Part of a small language model's weights: rotary positions, a variant of Adam for these matrices.
MLP neurons of a small language model. Each row is named by its layer, matrix (gate and up: input weights; down: output weights) and neuron, and shows model dimensions 0-191. Each number is 500 + 50 x the weight over its row's rms, rounded and kept within 0 to 999. Numbers have three digits each. A neuron's up and down rows have the sign that makes its largest values positive.
Before each neuron's rows, "fires on" lists the tokens most often at its 100 highest values on Wikipedia text that the model never trained on; "fires after" lists the tokens most often just before its 100 highest values on Wikipedia text that the model never trained on.

fires on: " (", "z", "uki"
fires after: "uki", " Su", "z", ")"
L9.gate99:510427435549533513476572534497517607481499444464526545452610529542519545501508528551541487499554486487438485436486427579472460500512481578483502417513434521479431536472457479535530566479502551458537613499443508512438447464518471448467479453547482464554571482533510539541531490529486444501475472537511540506459509522527437506519440523470458566593528578519512571443598459466703491523623428510411476431492422543523422567454472453534525452537408503514509456414506550541489377541576457413525451493524538532417486516538509509508532530524399443611529482524616503538511487600568467520
L9.up99:551520528460525566520624555530499494516490568543544523544445588510439479466485434422470528526498485450536383449466558504442508498615520513505490483480521484523575514518516556555498485516530512539525416475437505466529505508532533472567463482419552505560514660550431561471609508490526502473537452568531544411539481490436494513521563418549456493519427418497533530496488575587550516488511450489471446539453492559581548411529536521543591470522542512436584577473366453458435571558486547402502490546499455476418553421502461573441447446395536560507469465535478567423488575467485423503
L9.down99:436495547463444490579500532495492615550536490388578416531474437478580544506413492456553454519523511461521491467552517429441550486498432497528511589523518467528470499415516498511618512490508523520520439608451582490460517503524464525502546514480440418462582574523489481504463563503569532581395486477447453489458508475593495493542541525388485511503459740493427473544477511570419518440509549584484517432461486487519583515514483476451518563478462492526470447478533505470446541438470640547537495446475543469521558497507595434525556449550512521484463479476476534511555543410459509454

fires on: " \"", "\""
fires after: ",", ".", ":", "\n", " (", " and"
L5.gate243:429538561447432573452510595506513463436485488498493468571469440501463513460541414478520509364524471417503546406438432481541486476574625502603526421564448469477407532553539521519481591553504443572474471513490521553535435497436376474495609510469523518458550522476506530433499507553518494496540410516523525459489514488516531503456571534477615519418459521473444495501584536486490435446464435448502584543510434474516550371590549559473474480525514415585588522451521443511579625484541466579498535438474502494506490499446460500553526463536500485549503530458527588469496577518494542443
L5.up243:550539582447451551496481483491537513486461432536574489571461517472522460471450427562491549439440538460534462495454589526472599476564510437553485572562536553485500448469544496508454538521550532462521600490489531551446522459466590439485493426431521440547468425516511471463501508533489474463454416471557536532498544419514478516481497516523418485543570488439550423457465408495382565459543441500522591522479460439527484418549470576507454606606522563543475433418482462465436434514552580418507476502535461606544559533558495612550547465541456463577524477614540478553538500450435617506
L5.down243:439533476477476525450487497509504443455535625469462445531522492512527525503517554532524478512503506625558486547525511421484538436559486486426560504559463553483448429512496467466488494484586466512438486467500578559461481410539519423394419482522498603534531572444432529545502401596473494519445395523471538544439498446522519552444563563526479432547436702487492505394406492586382587540449537488539518421471513490468441484474461475448545549503540432506586404531484534409454483487529504503540446462494520470543457557548480509481562518512559388477482465532479485452487475529478429487

fires on: ";", "'", ":", " |", ",", " ."
fires after: " W", " L", " D", " 3", "p", " d"
L7.gate191:463609418539506404509432514580477520467447499455394411540466516389528452550464489505445444421554416471495648462498466465608506502487461430540491530492410490463530518497474519426476575531519503531451481558498544530523515514493487441382441427526483524489400521432555522441576478508549434473487526481513567547481576533501490461469445519411516490503558592520420430489471513466536422472486488503490520476492487468474511447483529471553540416419433456469596569524500532530391551546536473436548413495383499521553487545468498457468524563542562556413542547520395546461512481574534560474
L7.up191:382447545500649490493537504559525450457480709424449497512511451475487580400531569511418488521399580492529450529450510535529522454565472510489599473537468517457532492595539528434473401524493479468538503563458369564465458449473493450467536528593466454488482584506518523456514467499497490454486511459473498513513618517412523493487559544423542516550447464548564442494455522516452522478411518471430409556461423540384462498492523544528543535527508512483424465537603505507476419518503455521447496494537534546516531556521601552506485487571601466459459521495477524523505483454510497464
L7.down191:432403487502490512660596478441487480526523522547504479416542509417501532426447399501516529482465593557547497486509423491435492489607493425438591570506483561422466462526507467435479394404518505476631495499467411479513491445452523543461539534446460565538515621507469470505507579456546531470544434513462414503515428526403454489461515496423523448481512397507512497537475496454420518533450484488381532492476444454436478481535498476486574454437548502568450399553512544542484473407477529512577471498505510550467526506437495540502552488530404510399523515495471555537455521572536495564

fires on: "\n\n", "\"", " even", "de"
fires after: ".", ","
L2.gate48:542532457600480497530444544454539512574615451397450445531420565445511528480464530503554457541485521541539508489473492537592544574599524473565572470566482485523474399522453524534454463541529516548502529595516570512502559545576556472468467597466462553466469453577459451496487519439461489497472511524481515511442582571536484512412576551593525533521475551455450572572523483473491409574616491521446562518547520496575484501536492428443453397487544490520565449429419438532586371421482530470531506500487475515517437511441487489514532491489541441556486525435625554507433485435453435563
L2.up48:551507468495441542546337442509558552435545535530506491528461526512477458516476556472488504455576660502438539552558537502533481449520571404516583499486509450520482434459517517445424548508637512519560548440614504467496549448521554441551486477511452499455496542512402533508480542522590569433544484408404495539444476510542504534500501523465479444461531516438484375479458458550510522458478571475418502505551486354541515466505461491488495516483557471574515420539401513557534438450437530565577472473416436489565502529547520536527486475450567407574524490481544478538418473470516544565
L2.down48:578591508455465485518505567526579509483528568514518565547472547497470609426456471517565548538540527570520488469489544472449499523506505497524435426513423488416457511495510493434502500584452401448468529568583541464492537446496452463509550567483455450498490447404531500434493434505447481472579539495537401536497510529473634500472553581477427453506521290455597567513486521488521498515501489498480541530459512540484516467497584536487511467494516553558606481413460471505440539470507503603536396564506515529552549499563570563490492536547508511534553517367415458458535383499487570542

fires on: "\n"
fires after: "="
L2.gate249:401461467514491514491466482418543501530495505510498554546463600451507478382536510458622499458520468465454504545480465524512548520565520552584522413435415556562528431465377422556527559470516500442515384486565420506512522525464560486564437477495553480524491462453529588530487416497543522441537496481476452471437556454496475433473462530526497372481474531508439494532415451558452570490468515442480551534457532515378505550442487472492503465517499382547435539429445514498485492470447630545534422534560552463481515538503533540456435438581545448429526647519506482580436514476524447518
L2.up249:470488474464477514424457386451439463509426449466550476582480496513454486488551479565511556598379437559589444556473428478565482480507475412468434577475535495445506514518527518497529538544490436627486484428518543495426510445552531423498477498405530425476524411506466555490573420446410457527516437520482452502523564558568545463543430471520439474450615490674478457608473516475534495554566511522447457475608557417527473508544491577479495512435530495524496515488555478484503476451452538468519534468590584549404492482516495516485563525524467597542431523479501456490519415513498488548
L2.down249:441529426484427514604469521524489555552567487461363509589557534521465499482507530631451433480462482495515534490441529481524489484534400489546466603557518508535494479545523531482514540535513415538498534485572477470492451506551443453458419516439614527489374414508390505582451548344537460543559486566496513472447482627494500452395541528491484505505546488443598597494525476459588509477508541493461457505548468536575431585410527481553510541520505503467483513465441489522526479478486593510473441606486532485470553550441485527494449473501550462524525536489507505491416399498533590539

fires on: "\"", "'", "0", "t"
fires after: " (", "\n", "\n\n", "-"
L2.gate42:416427488444475393382486585532587499504536419450435591450558505532543582573513511531499443471513441534460457463454475453562565528531451512449488470451418460508467403473504488574493538467558539484504515591551518535504437453485531468481522534515488508538500495495549519492485490517490455411503488496474486599464419503493450463461566557581544457493387489512419392530525523484529464480583444403426491580506494503389469449462447498401522411534573378493574476520445471482462437468536556501436444623579430499471508495514531499573466497438518451405500442445505511528493459500501461597
L2.up42:424421471453399493475468521523441494497512449475482508469460488436478563500486560512485492523477440518471543567521463507543548491534441510466402488541499472464526540442505477511570432491547512446474569446424437506435530549513608528376510515555567477422501498523547458454579550460497478426411520494499519507504431488593550475460492592531500526519491526394460421431587465491544489523521526524524373552543489474506549400390444458519555463407565432467598498484436423537464410504496422578488419531429452422492474497491528530529512464460607464464453474530558565547499558409628541536
L2.down42:493582547525518405444505586473604439524579496555494506469521535422511533502433400443459568487499456569556489471512517459549573410404499508561465458517475595531452495494469510479505424550448437444443459487459473528411456347468490443465449509480547455515491568613520539540450484539517473479427451531520511509539466424476461630481516500501467497472533449437533498376439529531479455563546409477493512489395555442528447550476509475530465430570482457553467465372537508416548543576446437458446485453514503474476533499520399465533449540455521469472487515496471525495565481482558597405

fires on: "19", "18", " 18", "17", " 16", " 17"
fires after: " (", "–", " in", ",", "-"
L7.gate220:511527486523468408480478705584533425451409518448506461455559520540519566532465553462480499492508490411405463378391475496542578493435478478515521534481442492487442457447501485609502606475525529454511449533448508457490521426491477438567495564446501525509446441480497503473462406544475491465476511433539465522522478515495532493588542602564443510419527485623439435508481489513519499490427434428441504575557545502448534467437484503537450575510496485534479522463450493586431462454581476564499446519588432564468534419498479453443459474568545544542605493511453520489547468452557462458
L7.up220:415579461521486452594561506534507442395457566494569450478474606518521423468475567491422442513400562516415566433499480507496440435542505495454528557434442436530444386517515530438436585501553534510505395544443490466467492498480494450424438496416554463514482530501491549507627572479460462533465471479576525459473511359536564493530523492478420430482460530526528512495408509537501501497450548498496427475438536553385485373462559501548511566531510365475490454497450624528465502515492432475548481498595479461533450477468440481469465482459575499464518442505438461516499487481480469511
L7.down220:423505572556451493513486488508543492488573510473500549472379542494532596603440500448524504516509537511496522385441494480444407519480522526561428403471393484485511491544464504574510492540521523424616471418508547438529481476516573521521497464545505485460450438524516541511556497549409431524478522469466517608432307519441497554494497501512539467518574547536574492541552478499589506495518469572565483511484470533530461479530486526414496524495515503468490524440524556491446524478480450588524516409461534490592563467684520518420446428428478518386586525466433513507484488518495552461

fires on: " as", " one", " also", " As", " which", " part"
fires after: ",", ".", " as"
L5.gate217:475473545502516537561580438467561509406546466505421436537404525570367533529613542545527439440521460564488481509456458375516599440562448573483507469433514502571458496495490456487455547494524482534491526422384522512480581523526515541516451505485568513528455478514458494579481489528452500458511443540519548569511505463524463502533484586581423585485422507595483568538488452467420535491513597481468425543510535442576586477513499596462505460480472411519524436505438440507487491477485579573525499555438485423571464515462536500464515405572542453438614445439427502458471498520461441569
L5.up217:378563520582558504423546595518509519543581520434430543550456603459565512512522501533501493461479538507505529481425493490461486460400613496540565512553463500431492445524493474440486501495538489360584519611491481521493511508515502476491548499513575507546569514564486479413519547514493515502535446481500455470463484449519581520456404568538541471456460544536454483507441508470464429470656522502455483481452556498497453493443521529460533483552505409444541447517523586499502423467450485350464587427454550474490556454524440495425354516528510420470413485490533508505509515597394467479
L5.down217:488506474557601481544558491498449469476523491441507539476519574395540549548557514449557433593479487545572517575480489598564534552498388506433477469627508544488588471541547475573488534469516504511480524500493572554523516492539492555463462504533412588503493408529468499444480512458519505488538471514532507543482575499505495515512552593490447433521481377512482502547425553485488432526490458509477539475452524425486509590558576521484567529472485542401533551504466520462473472563502476435460554504558456469520438554631436595465412571481464542597399496385426492461463567566363486492

fires on: " (", ":", "|", " |", " 2009"
fires after: "|", "uki", "\n", ".", "\""
L7.gate98:520447554582462395485553563577555486520532517572518553431425561462446508570471463400481455565522415458544445432616449485526448478585524469555462569403415521522453546459540478510489496529495524531430384411438486481487485598473549436494563471435428533482499445521526480502555446572549508538532484497527476480563433502577516453590535502566508554536509548482443546526550584442474511507453491487517460463542558537513446541578529516617519464496452400500477547515541481474463512486594413407481535502429568548428457553564522525568457513524588527472452446472552582529485487559571445505
L7.up98:439393506612412483469442501419514506397524454513500581482476503504476530516540582467513449470492488423551535531546514653499486499624427483530545485451556533510518555439482531469416524433559557516529428556473535461449508461577514567531542516554580493526464570392488475553435491531518484474498523557582489552625353439520414403472500511399494472452468481425452578463450460512522511442527533435428510551405518500490552436503519490495499421557535483498445460557483562498410532464478541505443502435449499493445533521522483531537486472583531518534554453526511480492584492413445514552
L7.down98:533502414500500561507531501505463494454492578537504513590522515446458511517515497482549481516518487531535553458491500542560453533544435471599513589510525475464447477467474574409424520524428424571547451460572375498581422574494452448519554602492542518462547504459516488492472497514510496395522406453450477436510438535454547481460490563523429549549460612447697519437436539616528456495435486550503483523577521446425506467399497519552520577501536429431522399565489565545449432509545513511520524483518482481515443520429423525515472441517490523571452531554468592420488441455516492526

fires on: "\"", "-", ".", "–", "O"
fires after: ".", " 3", " N", " S", ":"
L5.gate69:493535448447451425579441525496455561513523551506446530516459511555479492496504385484333539537465445442550450429528512491477569521580428469554528516506417523554468411467419539591516563497548565505478507427495576477542553470467522536519538428481513539426512488551505568485525363545493493505575488393523483458448596482560454494491459543473478544526366527481513492566481466451546491445499491390488517431511534462519511603553530518503469510554505387582503466459502476618521582476465446509536441514455428515536458548493565498576476572472535391460496442516543467518540486475442604522
L5.up69:570485561498451425417609467457502535475487451521505508413501485408566503474459565561472444477512532602489529547496510435522503487503566458520527475490547536525485524445481434426467498544407389487554566545446575480550470500407443505534461491546454527487607490526469477578536478538505371473448402392565544498531488503529444436487526508540487618482479468490489435465530547541575410575528604402469468510566474493482475593495497483475601469527503509486555525510451484546469566480436615408553508518517494473468485589529439571516430479451574605526507523476553460507514470574466410475
L5.down69:501457462477480488512386460410579410541458485554433475452469498522431470526475521420460512454471456445483510536529554468530407508528535501518555482554562475475552449523502545570544478562431463523479377563613466497507493469556532577455528389506494483535397463410363523485456516558510456546482468562399547478520564575503582485419594495514501514505560488527535484486525546471540576471571491516476542516535487539405471424513465539487476430559515414453506457594479462532520455406482527506558561514461456549448539520399544449476571474478464412517589493471441548527418453528567609513

fires on: ".", "'"
fires after: " M", " D", " O", " C", " d", "G"
L2.gate82:480511551514402534549542505522495610461541438410533548583475530571475505495452535583430449518459440439548509479472509507495601556470600561580508534507446528482514458425467593520450474538530557449436572437557489521450510462417507474535504496440501529464526508440571518456554562568544478441582455426497607548484482559497368466557595598507519509542413554459489532506478521480564448456483540397466563549524593465541523425563505496452486547599420491523548564485500528495422529473561565472515459513482417523466571512486514574596516563519552561410466465502509451451494456510453467448
L2.up82:465537456545489541490499460502530505541403645544553585560525525521483512527495493617503478502478476534475542501541522547492516600483516540509493472554490509510478503512523490474554529501486537415460474515425538590518505554488468545438457566552571522459557500532401511475614433516501566507571616584471424458450534520509549537579500490478458487479505495470564491495515504424571564487536465566545570477510481547526529521441618472524464475503465531522481593526532527547551518550517420637450444432482514495599434506403426470530374566392635553500605512524443440505503519455515555573
L2.down82:509415570557526412545541499457448387463504597556446654533447462616534527453573452505468499510530449519456498442568531560517471500497471467460471481462536504459564558577465531470546436456486513426513544494405506438538476481530489484414558530539480389461470398500544541446547517516485449395527544457519508616568465459480415449469384497457476574525563482465493515453423449473530573515575536529554479438464486515490539529476549444544464453512464523384482572524493431558454473498428399453462494499469470516465395435551494512559527543451474533433465537494542550458438480422503548479

fires on: "-", "o", "ama", "eter"
fires after: "-", " non", " semi", " Pan", " pre", " Ex"
L2.gate98:429457508492526426555491466508487504506445469541504477543453485462441421392518459453412471496553525494516597482476450549502506456418507511536493490509424597436613435486566501547432494467413619469499437516429473525478443432458549455612540488614511497427485533520554535490531526492564527481513538542466478515491505422543475510509593524418473503487556616654477509544496405506412493410546526536577424470455534568439469436611523524443498505533387487488474465509587547490454576507537450463490470535502506443549494456531485479476506503566527500563428499543573453455558574497423500439
L2.up98:534458517556510463524388431531565511561454523518512546573543548472485435457521467529475483452425508597488484545523496468489526524567420491573590612496464513541531466420474549560448494432489503476478414457485497493436457518514450415616560471475500509486565519439468433469530455580467481471534452432417525405497601523519483523582458499474488423515490473462493503519383450593549576515517413483455484474537540543484559442455518436461537460410536507422526515394510544393518491523539548456455453603482528415545415512447532449501594519522446576504483540495544503450568645450486497489
L2.down98:569533516551562466437462463445496492428495543492461543469552393444497460496502455473545485540505481569500460600509526537490541530529565445499573497454526669530434535498573537519470453466503462514510474471490425499490537543503502521563418376475390432552556500524402513490472475520483457445477513553494541466485433557472448462516435433458477461487517398392562409511462516409522552478532521536541449498442499548454465549493452444567518489486550567569586530524511404518498421540478492491482444576426582554401535535408429574470462484525511538481392519559524457452533447648476504513

fires on: "\n", " of", "\n\n", " du"
fires after: ".", "=", "%", "\""
L7.gate152:525545526478471445481514543561522523455485466475447547437487484441570421480503471549596449459537501530514502387438536612544584490509532551461569517482426521481508499608567381584591547459482508477448518525413507568481483536487558498501492513466461429542466536470522492548518391521503400510622533572559445497473546546565508499511486572504483534570540492521416502523493535468505541513584450405563563578497368436502425483516496548480459447538522513509525461623458479571583458530628476473495490499464502591424510453449498424503523448524600463463482455491539449482505513449402469441
L7.up152:576491569574463515464475547521631435534501493554574443513477506517530447503586494434552491539426462523531471484460555500578496515536511488599420495550463545542521439461523533551388504517419454447535459541472502538533577496557434444440398488583499483539597588456443501471445550557424508484458477535549502416532494516495407474482494534484481535571511527497489498518497533495560514578544528517445483563610513541394448550442475426481499486520458410492471481565518533541591439577420427541579538527482506552474546426477450494488492499462499562516414479506602472653405442512543564544
L7.down152:479542501477490529533442512502567513485459525548496560442500490555510474504401465523500481534448546451567486617427423509420430509386415491503569480517551485542527426555488504555505486521506486501428461446451429491395450484523481523528518528460466493389445468472528534468498477460493468396434474489522592467624472568591460486543494485551489519403455582480585541340564542510498484442502469469520515496504501510532525456623452459440510434463488509452519586462499488427548495478531479475493500541495485574415607572520514424475495438484578407488472521376580482481516581442409465436

fires on: " |", ";"
fires after: " 3", " 8", " 5", " 6", " 7", " 2"
L2.gate211:389537448493441507544457490545497602527531499482484481432407496488480509530525457516520512573505376502418484448570466532572444464442513582495461426432494409544570532446503520536486525455580625513438471540423598546494457558434533581492586492496563544436444542465491507508509574468477566467448571471572419573479498486436460507449448482523494537510455524548400408491478484411492467557455451413516426533541483463572538556558438562433402568507573502576515479466496470591531464493559501497494441452508538456495505434471540509530584540434492542447522543580442525532552540507552437576
L2.up211:395413426512496467458540574510481473537518560416540554469489373533506477492526564426466517519455484552466459553579520520578530536555397501458543581595527544538440453551559500431510459520565436553483504495385537499568542509474517497463451531489501539556495567494547415453504544564464462449560546447503533525509475532534452466492474487493479490627517435567486512472551489526568479509527547548386437462512470471505392480502576395478537533521499344508523460425463506379472538437584478520449425487553401475544475531471431551499498512441521481448461410498515496528437557545590446482
L2.down211:532502525538498559492542509542584456534486522563504514472524519508538569501459534546531486482568465464565580496497590489602505462475394402515523492515510529484462504547458483490515413503442474533432483486399537520572509509558490486567571494514540521582495576498551485420551498509566458516456491541443519515516544493529518507529488485520452505427478722556462480517416543554520480401534617529583533557389532550451476468453533550509513365602526547408486504514485476471575552599449487516553556523593406401474510518548434477472494509522522529427422453524526491479436502540488556407